python train.py --n_layer=18 --d_model=320 --n_head=5 --n_kv_head=5 --head_dim=64 --d_mlp=1280 --vocab_size=2048 --activation="tanh_gelu" --norm="layernorm" --norm_place="pre" --norm_eps=1e-06 --positions="rope" --rope_base=10000.0 --rope_fraction=0.5 --qk_norm=false --attn_scale=0.125 --bias="qkv" --tie_embeddings=false --parallel_block=true --init="uniform" --init_std_qkv=0.0238 --init_std_o=0.0238 --init_std_up=0.0238 --init_std_down=0.0 --optimizer="muon_variant" --lr=0.016 --lr_mult_up=0.74 --lr_mult_down=2.0 --beta1=0.95 --lr_head=0.00513 --grad_clip=0.5 --warmup_steps=200 --schedule="cos" --final_lr_fraction=0.03 --batch_tokens=65536 --seq_len=1024 --doc_mask=false --train_tokens=487500000 --steps=7439 --dataset="wikipedia_en"
MLP neurons of a small language model. Each row is named by its layer, matrix (up: input weights) and neuron, and shows model dimensions 16-111. Each number is 128 + 24 x the weight over its row's rms, rounded and kept within 0 to 255. Numbers have three digits each.
A block is one neuron, or neurons of one layer that tend to fire together. Before each block is what it responds to, as a language model described it from the Wikipedia text at the highest values.

Responds to: Mid-word name fragments
L5.up44:093117135145092080119176124152129117106125107117144157139140150132146153085125099080139136108138134160117168096105139118153093085113115165116127095126107168095134148121151131102150129111153091117100136151170146133144152094132128152110128114118128109111119132124130214159141127146125164131
L5.up96:113123119117114112147093112172093138129086133120150169140111133126125158138104110151129182124126143108094147096122073107147112134145105106129123101155166062114114151121137139137092140155136125126099136157137135128090127107115173116121143111135193148114135145112117102098084108100169143142
L5.up214:131126114101110153120119117121115134137147107120161124066187108106125135150097097148111111139117168099128132112085127083135129148114133148136110161105095111096146132110112124123149116180129158118135130140107153103128111113103119144121115151107088113146099087130141133138092131126170194142
L5.up281:142137120186149154115117118123142180127147088152131107150190145093117112118172093140081101132127134122089108103166146100154102149118104089139113133126101136086133132071115125172079116147158132171122131116180133061149102150114125171108123129120138147166116170159110119118152127108158166084
L5.up312:105146091120130102111100072128116126157128065105111142116169125122089105115158094148121098142073147151135117128090137147149096123105115140116147175147127160121073112098099129130130160147150118126091137126156149174112114134160159154145089136127149179110125146138098131105092145139133121148
L5.up329:135105129133106143133132120109125112162113072138127096133176141102128073100171117158118156121133116090127084125122210119129130140114120136119156147133135095120117142153151126139110143091187166094156139113121139148125114167108137121124122116144116122143095132129124125129106126138169133127
L5.up339:120158141121090189113133111106097129134116134147161167146153130182101143124164168141129126161131138133139074118124133132154078127140132120151145115130141164150118111117120158142094088111123100152174143147106168102113125114125090136111167130088120187117129115145123106105114156164145142127
L5.up586:056078101114097168098109142118086120161095069136145134122177133101152081136143077131139130143137126133130136144117150108151138132144106156134160123152114097102100095137145125139092118121123156105117096160166145145094131143093152107133077104149145083080118120121140131147077134148123120124
L5.up757:114127152158150097106150171143109128100136113127100163096140081112112149140118145132137166145096135139137119097114141111114065116134105117134113100194106124079131139156128185127116147138155096123146157156108107182181143140072101120103118108150094132094141115124138095163142159137109170115
L5.up868:126154119109138133120090104125137142105126126116123176112136107115144122138140141143154131130094116114089133124125140110194129129134072134130152145142156117176099072143159093168154145111115135105124083114151167123106065101101154141124067109146107143154164131148142151146138130123160156143
L5.up946:094086176135132120146107178110127135105121108128138135127157130150101146091130094148158120128131117152101132090154115151144115121184112181134131134136129178102110075129113101136149129118103165174141109135120133112106127108089089140154135134093100106142141136107155192181168111141149195132
L5.up971:114169108103113154101150112136119143119143123104070163137144144149104101143173121136133118125107188115103154126094140115163145112154128113119125128142149135126148124161160127158114134160145101115073088134106178114102126132119136123117146104154150105156111105123110115117128173101143121164
L5.up976:121099127145151141158141156113124168153121133131085175138085118153126119118164126125150182145149091131149131119132169092138111105135109124124148109104141138168134075105153126094086141117141185154120148121123170078118123113127130103145138135169142123138105106080110121118139086144139123136
L5.up1053:084098156123137114129131156144104127104094131124113147116116166171141091090121127157151150125089095133156111108101135148131147131105147091138128149131116131171140095143092128176122144100137111121166108168156142170118102116127155105155127116136122119135121132155099197162140142139118107132
L5.up1108:120092123162108119098154133115107083111082120151199081139139152188120076135092135127142127141106128046083123136102156120126124087121103127112105137137102119125072134139106154134139148060142099133082107112171164081151127153136122147110128137141132144120124138148138113150131131130139113116
L5.up1247:143103109115126111135154111170098106151081144158164138128110117148119148160153087165100108091122129135131110155105117097177116092123130151111129099090143142105128168154170101143109128129119112146113124184147151104120137129097152122118110120120113176083133085125107181123094132106152087130

Responds to: Mid-word piece after "d"
L3.up45:147084127106132112132110121127137110110107140148120136114099130139134101084139141145106113130123142136097169109120133127129144101149135130141149114165175154119067149106100143119160158082146157117122136110132166127117121115167161118155101153146051145136146076106100134100133120157154137106
L3.up126:107110127126162165112138100116182118117119128161102124126105124144148135123123093128097107133124110108130156116148100067144164134137142127108190137165168132135100115143143114154136148115128129148123103082131199143131133102148155100136117144102070122160114133095114125133142130158160152139
L3.up625:151127158120097118115141122159124149081154144115081141145124156166110101085112137115143105094108170143165120179195136140097086128144136141132134133131090147062227115106127145135089158105150145124106101088128144105145145129124125146108112138131118158141138160060097131125093107126127135105
L3.up910:142095134147120134148128107107120115129107178109170077136086139111133117152146136141163074137160148172117126117128121120164093157149105131119153147109102128123126108101151122147103079145108137133142151109116168065146125093164101111106133163106118148128136148125094083115194156148136129154

Responds to: Mid-word fragment pieces
L3.up93:118132093132125181128169172111108170151122128084102090148171108137185122137140148140098093138155166144077126126115119132131086158161119106111136147173116123131132112161121149139124129138119126142124101163082126123125112125133115117133139113153104147122077114133114144098131125103080148142
L3.up149:101132100102124084123106137149117157075182131137113050194116170153119138122160130142149104107137157079122129165151113110144098107146150115146126127100162167152128141114117125102122102155119127131118146119145096089129115092107132117130169155084142123121086122097123134107063164106155096148
L3.up201:110148139118115128118165111141176147139140133133101108147168103134110132113130132131110133144110094116144110154123136115082140168138089159130142183092121122103088164124060143116168105109076165133136147115127124110160139108120143120150187138130155122119144146100127113143130127129113074149
L3.up253:127130112129128162074144143142143148129099127151079104109166133117119143145153173133136149126148155086128148120110152129115152104130104116132181192136126147086094147149084119122124144142106115090104109134148136116134104127138152109138132127119102135123162098089122126112127105127146112139

Responds to: Lead-sentence "is" and word pieces
L5.up59:107155158117122124090079096134089153113131160128134108150115138117104127120135122100119171191137140094148146091140143162158091106116134147088136118125139118145110132129119106125155118089111194099149127085156170120103148102174162110180135128102152109131127179124150123101083126134123128185
L5.up77:109125148113141121123159151129139168079096136114126176098138165144126131147100150138128120166155093119116179137175141098129091124105133097121119161096101141098096129135089145165098149150102118130114145145120082100157170152178122132145128139155199124154141101095117134130149126127136127168
L5.up108:125088129105126171155100116126144128112118150105111125165138098127132106114156113184134124094142073135137166108119083126200102105114105155110134132097132106142149130094118146094136137126092115145136140101090165144121137114123149124144168144149124157131112118069116118112173129106072114100
L5.up134:116136116115110096142161133136124143120126132107150086122137132112092118159083112177097123143154169114163149117160182125083111093086137149157131078117139114137091135134126157181131175088123140132117112142114095121102094131112111145105112154096120154101135135114153151120108167154121153176
L5.up253:164124090134122078132126104124127130078116109142074154123112125134131120141149125135137158136137127139082129159134145115179145116157097154132100184105155145110126140105129143129108141143105111175120135152108155107139100114099110094146156113126076125126122116162137155124100124168126122139
L5.up375:099140142122116152145146128109132144099080060172142157126131141155134113198138134125125160175133143088149136108094114101115131171137118099176131165171113143132128159122085075175153158104146139140169169116090102129165130142152131110083132117084112099143118142109147122099100145086112131146
L5.up425:061125090117067138082139104112153110106104117116150154129153120108118137187146128133110123141142146112135117130163132081159144143124133089108171162125125129188145154139130115135150107096122166139105087103121112147112143132118163097146136116115118129109143151128112129138140189112125090152
L5.up431:127123137139104124129162108129148108110125115183157162097123166129143100153124080146135152099138123083133091088105131094081161135127133140100128140130143174136090137122088110134129121121143139141149150101110154098189137131182102124141118087118138161133140103134149104130168172153148130130
L5.up445:113105117168149081095146124123125081115116130179124117113118143088107158149071117107141144141136139130086144119117155082132131137141088136129159080136185171164141143157063137119141081123132182123085124132109135095139141129120109134122133095132121112129096133121119145119117093132099075126
L5.up670:130096162140149059112123134126125103127105126169103098152123083141150133187141147125091169144097147100120143113180123131091155153130104138128138141132170149139133126132132117126091060108117155139075101173136116099117133141105119111134173164110159091154130168122089151094074114138132132148
L5.up837:135099136112125110091135088129129141097121149125124166127127160129127118148107119140111093112131116102097125162145094127144119110138132127107145118136131110150117117149131136160104138154114132114162134171092096152150109115154142160121176181169122095135131141080146108070148151132131160126
L5.up922:140146146121089124112094114145139141148143159178131139144123107163162133159115118145134097128129098119118123137144141111166113119129126162156188129118150136141133127128145094141136144149117124088099109145135152107153104129138142108075101140144161140119125107102122107093127107116096107137
L5.up934:133156136104144063121124111156134095081148145149099154140133148168136151130157118152132154198099122056093111144156138076159119094140133140082169114092152148114122118109152130101149104129135126135125117131105097141116137139142184062164133170134176146123158141151132114111149117128159110127
L5.up990:128137081120151125081111095171069156097143108123084148128130097119073132128144140151144117147138115110097122129130123090148110131144125104143148145148121171112186088171115120158133133113113140155093098129151130141144161116113128166113167152127110115116150099126122134119093101076140168128
L5.up1173:133142110141114090072106125135131160123162142138126111127148118149136121124136111145142120144140133059106150106172117178132172144145135109135101143149145150131107163136114139140089119092089132179072098148104130053132102116127175179173123140110100123099103148092117137093144153100108075124
L5.up1223:090048111178172137128140166133126126129120110102109135152123136093157104125125139111098115134125117104105143097111160126169137098083131150092137100137094100068101146136150129137142149147114138115110137145113138127119109132123162132127134156103151142125126130074160115077113152129112103117